{
  "num_hidden_layers": 12,
  "parallel_block": true,
  "init_std_up": 0.0439,
  "learning_rate": 0.000621,
  "beta1": 0.9,
  "weight_decay": 0.25,
  "batch_tokens": 32768,
  "doc_mask": true,
  "train_tokens": 259300000
}
MLP neurons of a small language model. Each row is named by its layer, matrix (up: input weights; down: output weights) and neuron, and shows model dimensions 64-159. Each number is 500 + 25 x the weight over its row's rms, rounded and kept within 0 to 999. Numbers have three digits each.
After each neuron's rows, "fires in" lists the words (lower case) most often at its 100 highest values on Wikipedia text that the model never trained on.

L4.up509:522503489455483491487510499531508462520467514525483542515505497504560521511514518500520524537443516493524498473505497508538450481512471523488510537543521480516520485456541475532466560504496534551495490482485515523502498533513526515496545469493498486543527484491546500507494469506537514529
L4.down509:492493532503497488512479520512499452506508506516489506529497479531491558505531515505534470502514479489535486475483522510494475484508495534509479510529507501479527509497543452494487499476488540528532502490491506531508517556526523537513494479460487482523568478472504476470476491569514488515
fires in: "a", "according", "autumnalis"

L4.up440:505535457508506506501496486508519471500425500503509506520453484482535518493507516503453522537493491507466509517521540476513520520464497520470498526498524512530544495506492528523496556517571495501491495489482544534509527503472506487501505481456469476526489442518519491488517513459497527494
L4.down440:537502518477489518487496499485517512505556495484482494502535499437478469513503483513502452498478471518541490457489478521516542526549487517480503453498530500497489541487436486497494518522533527524516521548514494483513475518489460475495528475526480469479528542473511486450493477512467520509
fires in: "that", "after", "this", "who"

L4.up438:487513482506562478481503549467544472456492537517478499532503501470493536458541509484514562488474544494490508484514477514477501495519526509496514484488488452506491533529484510528486495489503536517498497512444482528500462493434489541514539496460507497502521457487532469511484502449527545465
L4.down438:523552480464498478510502521538521455515477463497514541526452507481499463507444505530447500496483536469528511537488508534510518519453458529461510471537483501493504534513521521454482512530552488497525523547543489542522491472504503535501469485492516486530510522506503514507500475542501506478
fires in: "was", "statistics", "is", "residents", "were"

L4.up679:507517523522434510492519478493518571466451464493472513487485524479595523540496526484510482560484513492490539505497480476494480479518472491468531496549480528480508512469495504559478509505512500521472476519487516507504498510518498490505489506464508463514493535505517490489501483500476492555
L4.down679:504511493503490612491520520492538467496515530470524499542484546476484506481458539484510505469474469506501481477453483456488460499485527519503489488478561429501496506499449513510497479503493468533494508492464505499537478501496514516492491526532513542487520510516498516512446522481496449496
fires in: "and", "s", "its", "their", "his"

L4.up447:513459498529533491491498532439518473465459485492490491509444514510595497471505517481482498489474518494512518482555543477527502477466474522476514533525478476502493530466501498520490507523505513472535507493528492496498477540460500495496538539483475543490538467528456467511531516450505500499
L4.down447:501509440485494525486499482552494495500468461500493491493539528481497539545522508450507432484516535508475492484474501525488485532526479465501477490488490484481549504494505511465495490519475505517519511508509530499528491471529498489560461506470469463508544475511499485482503562474510534509
fires in: "since", "also", "born", "died", "later", "until"

L2.up171:534539464525508474487506460467500471478477474526542484522484548533576479488518528492454523481485473480520518529537455516486528510451464513468536513494489506487511493497480491546478525513504470484546486505528531516496474554523505538484463501490483527479504504538470443476432550495510483476
L2.down171:478510487510502379505463487451487483493484502509555490538471518520523520559462681470506491483502466508483533500503497519434504508471467497498472504496494522517507513497467496502487486465494496514509488515492507531492516499512499530489503493515503479502509511510498472495495523554502463505
fires in: "also", "later", "now"

L4.up660:560479519526510495530513529533499495492475499506516550492500568500494469516507518492479470477503528497497493493507445498471464503514506515502463525498531479483477432544521463490518503506432496526488486542490574485438465497519541537489506465495512448489487501535487478466515522471520502518
L4.down660:507463513538493523498484490498537514487486503543532479482471488470500517502507501490439492502508510508499468490515471533499512497478536536500501537463484465461490461570499499496538508483522521474486516541490473504454521537485465550551496509524499484497510487459518525483470462523470488472
fires in: "time", "main", "years", "series", "school", "worship"

L2.up611:515493476505506502487517523501500509437469494502511480521473530474504487474518518455472513504522516497463531510519445531474519512474505500495497518505499532461524508515474462536517495510474524457509499523538535503532517558500504513518463545538492530491493469521476424462473520506508498513
L2.down611:497453519508490436476491516454481503503512518523528510499483520505548496490481579476533468508479391508539498499468506485477540500505497512484538477532525540505494464497494492514480481543459485512541492512492483491519509503502473520486485514515490517515488499518486483551499492496485537527
fires in: "also", "most", "public", "later", "now", "still"

L4.up168:515486469482514494486527486490525510456458510550489482491464497509520513489515516490509519520430520504501494465526481474507477472496503502502574481481477477481487547485533491547492500505477476551488490506480501499540465537533496505474515461533524519481480513476508487527492495500524488524
L4.down168:510480502525498519487472481536523543451504512513489523527564505485514498518507532502483522501521475494503543524491476523463513504496500486467502459475491472531475549500523472516481519472465517454506538490500497534486470516536480539527523464499500532507495468442522527502494477524536503433
fires in: "to", "more", "an", "with"

L6.up252:537520488496539487491519504502533533459470481495493502549482512466544517478539531481488522486468488521522500516454505502530541431497499516508513546489496460489520466508455518539508544477443482483547516503498509490484501539480490557471544510476472515473513451495503457482520501489475482509
L6.down252:518528464480494456522469514547506487417519493494509497495478565496515536512558512468492498485534506502464462514456506468499495486483512517500510508511492498499549470519467499498500524485531484526515497490468499510476480503445540533483506490519529531474528477521518425480550496535490531489
fires in: "life", "other", "early", "personal", "history"

L2.up9:505485465491522520492502450497504525525458470546558485512461479529573468487533501501545508507462529467469494529491493481538507502474524516474523544548486465461475488513529495499494513539508459492476525490501515533467481520469500520518543483487493516531513535510499541495509495491465510520
L2.down9:498479523521493421449468476496493494506504464450492485504518506495501530504416694451467485518517480511507511515477500514493490496498484501514469493485489509496513524514503515479499484487501541519525513496513509508514515502536457488509480505502505482490458514508477474517501499527508511514
fires in: "from", "as", "of"

L4.up444:540524489503527505500502539498529490483475468506465517503459468505538489515511532505454533543482489482466499528474500483515502524450505500412476551481508515534518524505474486545489482489500484456514547513495497497491528489518548513486489470468514502479484479543524441477505502534510545528
L4.down444:491459519522469571485519468526504494490514500493465525468524507487535508520495559459525524530449447476459443500436511479499515508478527489508493478523508462510480472488493524511513478539484503505485569502504489483506442512500479498523477504506484478496521513496493465488507493500512485483
fires in: "this", "which", "that", "these", "the"

L6.up709:492455498478538491552486487501510520516513524512486586526511483490501525446500527485461473502500481526472506525498499521547491489508534471473459513469488484499493491453503498561514490504437475524489517479525505510488495472453479523518530538488488469514530501518515521505501490523486540524
L6.down709:499493496483538496520497469490489507453557492488488510515484517534513527516470543478505526521481532493492539532465491495510461500528496486535488484480513490490492514540506497542521527485433518482498507548493545507482492496489531503497465514487534482472453499495496465506494519480519509528
fires in: "of"

L4.up212:541488488463531486489502462438538505496520501525510493530475515509488504479522516517481524546458496497524516488557517437551497478525472504475489525495490494479498501472525495549504524540462469494491471529530506511515495519458480508489506438521483500492523514480498523503474463454522513497
L4.down212:476473501542450507566485516531513498530464530513529500506470492499473457497534523520528517486518486538506477539487515507486523552507481481507457500493533530505486513510569434484514531509481540470510510455496457491482517517494535488480513517529483517456457522491521513484538500517506489480
fires in: "of", "largely", "small", "high", "non"

L6.up497:496471480525526516495489518519521497500492501509557485551455513510499489484538522512454516504559530499487522556514523538462488462518509504499467502514483481491455499525499481470507506505529557473456498531542497509463440511511502550484519499514505476491542479496569470516492511489499546511
L6.down497:501523535498475528472499499471498515529498475500478518522520511526528480518504511505470484519526488513518499478491507434446523454519544544469490481498539510498523469487482566522483500519477468489532471495504510487481500477467479442504491497506503513551477436489485506497462523494512440513
fires in: "he", "it", "become", "also", "railway"

L6.up629:476500494498528489469493537480528474509490486488533498476474522511483442479509514503504572517518521524505499470501469511467456488524516501488468516495490504500446489536517494471508503489482504520536523527494568540459518508509523535524516494462515469530505435521451474524474549442517494440
L6.down629:472528493463478488498532501498511527582492525494477510553485524466529552520455455455482489479478483478519500529491483505493510473492469536498512519501528487505540515451501491519457496483445512478472510447501474491533479493494491442534504543542513529500536508498520478479526470502454462549
fires in: "was", "he", "also"

L4.up193:478424506495519473497494461435518471501479477520504485504507515482527497527519516491498502463478482442491451523504531501501522518473457536528506546526479483514519468472483562497494522486457497510470481483469515500491499501510547509520514459493525476486481468476501510527538480490539493477
L4.down193:483464523503514524496512466470481447517514478510478495493479467482512502500509509515524458507505479503477500515501548467503498498469483532539488503501473501529522488526484520501483498506485513490476484530507544538531529477471515486518537451531510496500467464469497552493552473448502508457
fires in: "thoracefasciella", "platycerium", "thoracifasciella", "quadridichotomum", "hemistacta"

L2.up7:487488466477521504455536493507521513465508481522519542490481498492537517520516514501505509550467502475485530487497530449506490493533478504468533524505492523483477518559461482538484507512511480570521504512523489497459485522506493505490552447463494507496531469486511527514514519479489473525
L2.down7:474497509495496396493497510478470479511520498456482525502460517500487512514492684451464494529495521478483530504512492492535474478486521512508495499489506530494518534484502481504515483494500509511472496487491452525517518502506519487490497505515489528490511495509503483488504521500515485494
fires in: "s", "his", "their", "its"

L4.up692:529502446491478480505522506505493529501467536488505528545476548493554477482532514514502539545522502519520482498492480493523506478533518531463521572499505468530470557456497507508500479520500497510480549487498480515480485499501521494524506527502494477481538516480478480520518482473513519475
L4.down692:473492534504490544420454445509492496501518494568478521492476530455487472533527481499463535533462532483479486507477537503508492503500499517501481527495530497512490471509485506485475503487519471513466490526526504530470539523489526462468507494506501463478493548525534481488530466519461460525
fires in: "at", "under"

L3.up526:544547505496517503496501492436483498493469470483498520519484506498503504510503527504511473516472554508477499461521496504494490515477543501511518530457489490470468531503506531505500516528484496544467482481516546532538507528504509500463571498525533498511527516454498482451535570488494467525
L3.down526:444481509532523489539475487554492483459530541506534461499490558497502503533505511513544494500487484526527496509546538527506530470513470495516470511554491495519515470499505501491487474494512476460514497523508508514497469540527522495479501470483503488505487481536503496456519492456466505450
fires in: "had", "made", "received", "led"

L6.up763:465460509521534498542469505525488470550490482516539465499469506512524495470507522519512561501523550514490505505563487501520515498526491527476512519524457498511472506557438459509501490495542492505478474478528514533492523489471508530496474516473534514481484483493512463520489506433510479528
L6.down763:503493476526473528479463509509488482478465501497544522488458502554513517527515541443517499534514475510531529505503486491472502479479492494490470504475437540523487525522526516481542514510484526458524513483528484511515483469504446557498543508472510504539477508516472490499486510509499488515
fires in: "also", "who", "which", "and", "that", "first"

L4.up213:528480495489508498501494506505508526501457499535462474523476545480490496464530525454500480546486483472476489521496472474487518506441480512500546493505475505511520507512473496537519543505499486492512512500494476501468490500498477568485551507494487450479502485468514450525491489491534575509
L4.down213:497473492488470478495514482519489531426489469501514533511531546466523550488480505452486515519479479505511540538516504497480508492480472462495526480543520495514517478504485488549507484516472519445449477541494487501521453540488498518482470492531507526436502505541491507524511521519508488543
fires in: "other", "early", "career", "party"

L4.up379:527491489493494500463493460458491500468463527510499524536518506467505493489514520489516489478546522534463523509497508514466506534474485461500497468536464545515484471504494505536512461480494477479500521513484498491526456528489505519516501518532488487523491453498495487522489458502472523446
L4.down379:544468478475555519442449511489493489477497513528513555503532478475523505491477484521440520514489459498490460466536534479474469545495508464518491461502506465506519492551504517467495506477506509509502504502503474489500530476488459487489497489505535530496523490488525490460553503515466486487
fires in: "no", "san", "roman", "nox", "louisiana", "do"

L3.up529:554496553482560496510494479448473484459454469503521554509478511511564492537516523481506531500479501478497524533504499512515503467505500500472516507518483508469495533467529514526488499487505515454556466480515515487515513541516471505514493540527504486473513477498513463546477445489514500506
L3.down529:494522482518525476486519454530535516467501501511518475490520513499487472477503522513518489537489472506483474487498504494441492499498505487502447543562528512513526471502512519512506507519469487524526535478468465490527462493511516515472516516514503501468520487540470444514544522480488502500
fires in: "as", "an", "animator", "and", "was"

L6.up655:551494490505531506509494519510521502496512480530483495477510526515525484473506516517496539504533507492519540483483491516510500498535533514436465538494511505512497521506515491537482492477518502473500561451499551518494507489492472510545476513437509490486499446471498502515518480474513550461
L6.down655:523485483532475520504509533428480474539504515480543505442500531525515497530466526503518510512542495571499526545483483465515509498470523501490475508483522509443466511477492509480469492495494492479494498537494482518492539470500453495488486491512524514497504493496490472484489525471486460512
fires in: "that", "which", "all"

L6.up745:491487490503487496500500508467523536499497513509527505501481494502484498499507513519496488547531493533488470462530500537486456485491515500492481522503481512518513446490418562468472516502513510508487523495507556495462488456512533556508520524467525453481437472528448521527516467491518500486
L6.down745:452471487461533476529494547492511509525554541524540528476465487514536480503485479539497508514523491540539470502491492518543503505486531505496484472512547474527472512457488489488495471487466504501490489510488510484487534538496513519489486491443497493480501497484470512516455505492519497513
fires in: "they", "team", "their", "and"

L6.up348:508489501485541491488497461472516539478466534514503467468490525527514468479524525492481493509475513540495486498501487476532539525543516526495467496503425503454514498509491520500467587480485523504510543497503522545487444477511486499529485498506524490469510506526492469474484536452484481510
L6.down348:498524496535463481501489496510550519501512514523483506509482488484547482514500465517518532536512487464503462449506503559544547445531528500522536477527491487534498513514564479492487480467469548485457493480499504480484528524482478492501478484460479477539539488512489543473528511506478488526
fires in: "has", "have", "release", "australian", "released", "to"

L4.up31:508482474512515496470494501478505492509481511525509528505517531515469490474499517511521497490532511493447530511505463493488493489523491527462545561469520461453474531496510488485494522539488533538497523473517526516517508500487518519465571494519504496517562469511467477529509496494503504472
L4.down31:535523523508532465521487485543513499503507552517492490464500522502514502463500526526515549447525537480497503503537500514492557507545479501490464492482495508498538544486471465480475496439504493487521486478457509439510483530477495505500476520524482512499474498510534499510540477482495433537
fires in: "after", "for", "to", "there", "with"

L4.up711:524493511500504503519520496505528478508484515471578505511461520506471517482515518488493529509510526498500525497492510463488508530477455534428569485488508504511471549481542529506504460524509506478489504495502478492500488484496492565496530485492510453457496486460478480536543525494472526472
L4.down711:494479502474509498483502497474424467510501512495452496563478486459489515459521503510513517529521517417524487524511462506528510466563549505552482491525509437525480506470513497505447481490512475482507524459545498486481512499485489513543500518516509517485521495477525494523508511486487498509
fires in: "at", "university", "and", "from", "in", "the"

L4.up623:506514533488540500496500526470477532517476535492518535481466587503499504545513526501497478531499514514497481429501504558512499459534507512483510499524490526496495510431533515502505527478463500544465518453510535497514520523525483479501505529515502506462533476500512448534512481462507512461
L4.down623:467426493537503450510515495490506505498529471475497449454520492481520482479509485518507470503466502507481514486485498522543491489539510506482494501523497488513516513502498513473510485497493535514481500501427493473533531533491542555482513515529482525554482478513445520508470492507503452486
fires in: "had", "a", "for", "played", "have"

L3.up457:531482457510511486503493529492497520500531459511529512469468512465522465493519513500483515510480500480492500503565483493480521480490464514469456518514510493491506487482435503485476503542478532530487496485490518528486507452483495539470485461477497488515520523528489447483544525466522495527
L3.down457:521493516500476497517531532547489469473467487487452497513462517529528545513508486544503483503497480516506503492456532489484527473512524497495529501517529476517509524523492431508493471501527499500538526507474495532466521492512519496491519483489497538526457522451463490477493492512516505476
fires in: "season", "release", "s", "released", "career"

L9.up603:521486474504532487494507525471566531480455494468521531474528517495497469480534521501528521523459486481519537459543468491520469520550518524468485541464510497501496545482477513532478525509477499519484489549480521518501476501462477487518471516502506507473499494521504450484487553494515497505
L9.down603:491485472503502552538517547517502519466491488496530516547530513500502501411524403508527522495471496522498507474568474500503462507499500494469478502484536515500442518516497517490451489491463506530479515527541539518495461559504490496518529503458500494498532479482526489487496511494507529532
fires in: "to", "would", "was"

L4.up441:538502513521507514503508510466556529482485531466531487504487544532506500494504526497482491519459521543485510483529475524491505485543437517498508502496480508494530536519513496542496524483478501501436488486503512495500493492469534497494489513495481496507492488465477480496516517503483502532
L4.down441:478532509552457537534490517536511492510469518540526518548534506507498554514476536506543497498485474484531511533470531497443460509478499510484441500492532526497473504489484546439472529460489482504502510485483489451502461506475502463497433484517474487491516522496552507501488470538476510506
fires in: "or", "a", "and", "called", "orca"

L6.up123:494430511524430500502525477505496501473516466491517496483440521537518493468537519545509491557559498537511502513474463487505490500509523504436491563523476503503501502486484479506498514467520522493500513509515522507492486499507486509531509484492505455515487517481500508521505517489491527489
L6.down123:488483515431503515502497506430511495510482481528471517489544433554489472508500539495528523516519500496505472508469495518483506478499502519465533497517509486478502497508515459493503503501451514513490499481493469530521521541497506466519463529516488514466499469479504503535529534517544529459
fires in: "which", "of", "personal", "whose", "when"

L3.up414:532498517476475510492504529498487502505484474492553523528485527488495479459497499531511495477479529503465507512499553485491516476468444530495545497503509505462514479534505561534499509494465493503494503508507519540504490514489499544457487497481503486471519515493510527523477460495530559510
L3.down414:483539471503518489481521495549487539510516530486445499522502470521487535506483634507462510508515499489520529489519484506480483487515553495473457515510466488494496521480470478471497509515494518499498495464516466461509489457536487494491505526498484486489534498524513426477492498528501480512
fires in: "him", "time", "himself", "become"

L6.up646:519461461518512492526523530471477523500459546516514521492517513555529472454553513452462517524547519441468478487474453526465489532496513564467516523489521473488503466465536534479486479511512507510492516519477506503481469472529489509495497487477493507478477466506499473477507513547493512500
L6.down646:496467538525458493508553495504515500544509472488528480529471455507519566519508464523512473459484508469549492508435512488475487476507477490475507541484547516520500461503462495477474509474523510455461503492556479519509513447532519476500478516502467507465477517515487475524520497512475536490
fires in: "states", "s", "early", "music", "history", "career"

L9.up422:504502499489480466507549515494546503495498520487514496534518472482497544487493499562532527536552505504518516480500484505469502523493490461536481478490488459490479524512526528497489512467466492528473468507545481546522511474523500510445551438491509496482510473502499491472530489483534534492
L9.down422:525536492514524461500535560494552519482513481504490471547503520497542508496472457514510476495484482532481476562521507472422530502490472478515514423526558488486503482517495485477480444480485453461524529496455500483473511508525504497489489487493553520473494509521540509486501497489489514482
fires in: "an", "degree"

L2.up499:520519509456522514484484521496492486505498495512575510525460489459488464496521514518457525512466548497494515484534531456503482518527526517520486519481462463452485470476516517494499515527508506503498524488496473469502494511514523557486514484485500464501512446497547503525486546508495543487
L2.down499:472453512516509417453485482473506515508487452472492513493516535470531552511492695499469481529492484498476514487480493529496508503484493505511520489508483504506477507490497495504517496500492508513488499499494478511517490499503518500476481480523524493472485522540490522521520500523507515516
fires in: "made", "these", "found", "election", "download"

L4.up355:528510470467483503512554468487530512513462532463525498507507481551485487515523508485492480538506493491502523482486527506527530481495472527475515482494484523445521503487522494536503503541500483497437529474505480509475517486484492515515518504511493438524538513489562497457495507490517536530
L4.down355:481459491487506479492520447545489514510500480466516471501461507455526539496527550550463528501466486484492545509454494476512463515516513466484522490489543514542499503477507527483483514503544489471484514490471464481526542491458487459446522513504476530509541493525549468509525532508498536484
fires in: "of", "on"

L9.up371:518490534517489497504488465478531531471452476532490483502473495493485427539514518514524526502488508465453483492464509502514492496519490527459507514501467514447481498525470485475498505524478499433464538494514501488475515481486516518507498519467464499535511499456498547498494497530508474470
L9.down371:509475491532522581529485482489458486511535521543487491483516494570487471508515476495542496488505506497500448501481478512515463522527496512512487529496505440505462463447540518482518488490536515528521481496553445487511481471508543540499496566553527447502495483481515483510497510504503477466
fires in: "name", "of", "album", "band", "at", "to"

L4.up546:545507515509516488491516513496523494458486520493548477545473490491498515481516512519504484484483522522474528536583481452469524472477522530477512468477480518489457532533483505496507490510522490520463498503502492502510488520443526493531544477527523508487548482479515524509497523449484493524
L4.down546:454485488536479524488471524495521544508466507503508502510525537487513533568493492518500482486496449548491474525497474512480499490516470519476481510434459447522515497499532496462506508479542516526505477535528513461531462474505477469477481476491518494499492517491510476471496497488505508457
fires in: "before", "would", "has", "have", "could", "can"

L6.up7:490516482499523493458474528476506504502477475490535478515419490524497488458514523547524475491509540465482495472502465503493485465519493537437491539481498497469473533536479432529480467507512512529494544491526531494464527516466561510513529503501501534491492510473521469536490539515512477496
L6.down7:483523505497472543488509497477485485487480463522506534516501516491504519543507510527477531479515508500461515495492480494483508508492478500463514520474480485484516515479445505507473503424484536497501475472500485490481466487460495542530539544502499493494514516531501492435498500479518530484
fires in: "until", "when", "before", "later", "since", "although"

L3.up160:525504503497523501503518481490513505489492509492513492494459543508510492500507517481492487503457520478480440498507511472523493468523468533532534536489465482502511516525532559516517572502454504482504503521488494527467486492536482545545516481472504493478506485453492481524568502471531476501
L3.down160:521505511514454525494474472555492504514495516512508524483512487450468485480518532511500519522529517497490502517512422478527503476557522533441518493481494478507523515506491490552497494448524543501491505492487466537503506491501494536545506521486506527538529523440517456489536518476501475487
fires in: "at", "is", "was", "of", "smith"

L6.up12:551485469484491485517492507434499513453519483469542510473483503470523469477512531504494515503550503494476504470497489514497496523472513545470530497531496442513462485507520477524477525482497467558525524499463530497510470483480570500482524487536526473498516469476515531489532496461510514525
L6.down12:526580517486523492520505480524521527508519500552499521479462495444538536500495555504475478552473524468489477520494508507500484504467480488507525482513527518484480449473521454454477462525489492492526511520517486500510515520511513513480520473515496520520505514483483506552504485526538491496
fires in: "an"

L9.up732:526461507471499503485541517485533517493479519482508474466508529474495483482504526517512478528552499494522510461514498502471466524544492528513525450500476494488462516463474488506494516510447492490514554513504492475501465509544543475492512483477502512500517471473526486512473510464465500536
L9.down732:488506491518486508502489494494513526473496523494507505477521466482498513487478478502545526508508531473494514481484537451491472526477526494522525456501473495527506518515531489542456478471547479494525488507488529509506516433539490506498517522489501530512470537519421504544497521478501537484
fires in: "an"

L6.up304:513485528474505500521493496499509504536461500533519511507429453501529528464530516502548523510456520526502501485531480508508477510519503501465508518544436480485438517524521464525474500484544503555452479463516492498499478511482523487489522514531485518538539517456499493510522497503473525502
L6.down304:482532496490524587507495533488506500492509463517485472490497529542506505479532494474487495490553496462500491501486499478508469464563529505508448557503500505501494507480516533472491476479500535523511508516469522500507482508504489544525471481504522521503518510492533493486486513509475502477
fires in: "a", "in"

L6.up58:563504451491451501488493490452508514532481501491518480527501491491539450497526520528525551503496518449501516513494493487553481515522490517502524513546498458466506507511521510518501493507495512491500521498499535512487498520482503516518513481483480492498525478523496476500512499498509491483
L6.down58:478503516530537527523493515491510513461503471482504505488514472485476480482515505493507485492455473557503523501511531502465522539527519512510502487481512514468498504477532505485486502523481482467507526493472574461510501508512509474488489454509485522491513554474529488478496489502508504467
fires in: "of", "between"

L3.up32:559448500534467493495492502510507520481478463495513489521517483453512491521512521515479475497483523462510517482528523487531509499477493497505532511494502513451481519512526532531504496512496453463483492528545552490513414512530482524479500519506502496456505505523524513431568546505501492540
L3.down32:467533496459498483513490469533482534519497525473502443508466491491535508473503499465460543523536537543530529478488500535500540484580537533505475537549470525552489460492485462523506472488507503510502476514494469492515509515514475480519523469529509476475491473496548508511478464527518518484
fires in: "him", "it", "them", "1976", "2002", "himself"

L4.up515:520538516488513475527541485450512507472428525500552537488486510513557463485518528504510489509506488460467477506510507554509509497490484554497548494514500504447505515514507528512489506499473493466476501469518529495490487496481472524516535512516498520447478483475539453523498537514496485463
L4.down515:487503492494549484476493479452433484494486478484511516509482491486507539472476515477492469471512464537480527494516509515451494479471481537531486512489494540476492527550466507510508518465498514443472499477513523536435490468503482510457496502523541520557515513516503458458499524523487538515
fires in: "by", "director", "directed", "authority"

L4.up526:502464486519475499505495551507510497484502505474500556484514508429550510508510521475499531546451503525503523467522442528507460463534494488479507511512510486506475526489515487498484453504524512551473520527499524541521459504509520528537503478457497451483529499466538473520536479507484527452
L4.down526:471487490527502478512493518515513493486491460527488506486485495507487519515485504532498469510512482497577525503549534504491495455503543510475468491517513511509523486481485509483485519492499482485474495494471526518507505541448542529509492465541504486476530479486516486491504531510513478506
fires in: "a", "footballer", "his", "s", "football", "basketball"

L4.up518:483486519489448499467517519482493489488513518496515525456493539477490512521543525453484549542449449490491535503481457487497532500534495539491477519492502510487469528444537475505471473522491528507484521490477528522514484462512465543558487504484505493505460515448492507542505482505538545464
L4.down518:507548539488455508485449512531508525512475510523470498503500474531529483497507495498492516529500479522488487474508531454432472531493517499502545476543519523539499486454519515460493490463557500507478519475521521453485518455465506499525508472438484472501554497493485477484476554496507505530
fires in: "in", "international", "footballer", "national", "american", "social"

L4.up344:526506493470486501485490527441549517505472533488548494531455483519480503493515508540475528519511559513456499494534508480522490486496481489512495481478514502445546511526482467512491553540523471526442512476509529522474497530499590513496549509540524490545497468457519475506485535448493534495
L4.down344:501468529575498492531522466509523546520479510533481522486506498518536556504436485530482542518471482517498500521518461477539486513489478497504513509500481461477497513510464524472480524445497508465534471509458490506502517484498481450478502511499503459472484510540488546508505488482480467532
fires in: "well", "when", "and", "together", "they"

L6.up158:535473483480489498458517519501527558511488505512530540475513454497523469519504518522486554517494509506463483480459473542544517512452470487467487512505524516494481504498543477506492506567496486511499529483500536502509492508458493483512469503505530505538506514483454530517495499519496477503
L6.down158:435505533493491472483481530509503491484501513468511550517481543468487531517504511519491503471486456479523463461503476471504476496493552525506493511502518461482545536510485494490475531506503498523533516504470484466526484522472509485546508495512479477501524485518517509499526496460476506502
fires in: "ryan", "insurance", "of", "hard", "that", "hydrolagus"

L6.up247:493501495490510488526467486471497448457498476500495505532524524492507483461525512545503510540553520474495463518494482494482527535502507535503501565472481486521428509535520498536507559512530485502520504430489503519460534492454549545490508500481525498517495491489493500513532481483519491520
L6.down247:552514459492532499508506511498501451540464518477525485459501506513534485550482523476489510515509509485483460471517515495511508500529515479465507544505487478501520541517471469492504515516520498494471516473490549482457486501498453528496548500477528482454489485521498489546501470470557505467
fires in: "it", "for", "which", "there", "as", "with"

L9.up706:499504541484542492534502483494467501509469456533507524507474481489470489504525526494491516513487529495551550497507441489508513515529523481479500471506507506504487515497551487499474553526508495504476518549493517495449480523497491485553455505501473492502504486494450493481499503477496494502
L9.down706:492510527514486502492496479463460508520495494494456502524520531552510463500477479534495492485469480494450468517488505477492481531485490509489504527544503519523495472528524479478522491512523507506510515498461499490493544510500523468517516529540509511505502499505514515525456511503481475512
fires in: "as", "became", "become", "an", "new", "is"

L4.up41:541485439506521496499517513464490556521500491474501484461488530497539482502518520523539523525485479500527514475490468495536513436516505523458506520546490496521523527498496512483484498508488525495509574527484525503454477492494509520492529533467484463525548481510465498509498494480532561469
L4.down41:472458537535509537493505453512529476494464490532501484502466510526508534515516491499493477457500497541483510525481522468494477509480478534542500499478488485473530488486515493503508531539505507537498483490516492561508497511480513507446498526511492476518443508538554520501466521474461482550
fires in: "was", "played", "is", "at", "from"

L6.up38:509482485519533495539514518461463523486454525514551483502478523504511452472488536498510476471527498478507496464503516458489485448509510507500520512499515494511458566516504489525484486474501503497436500464564473514510517517485492494508545525537527547526538511500502484508471514516491492527
L6.down38:531449490478529479462466488530478482523497499513490529478523501508496482523516528483540514469498529522513512486524493478486504498463516512497512499491527522520508518515547513484514484520516487476506487462465501485509514524532477477483511500515513457527530480541473508507491477521484484527
fires in: "has", "have", "had", "become", "be"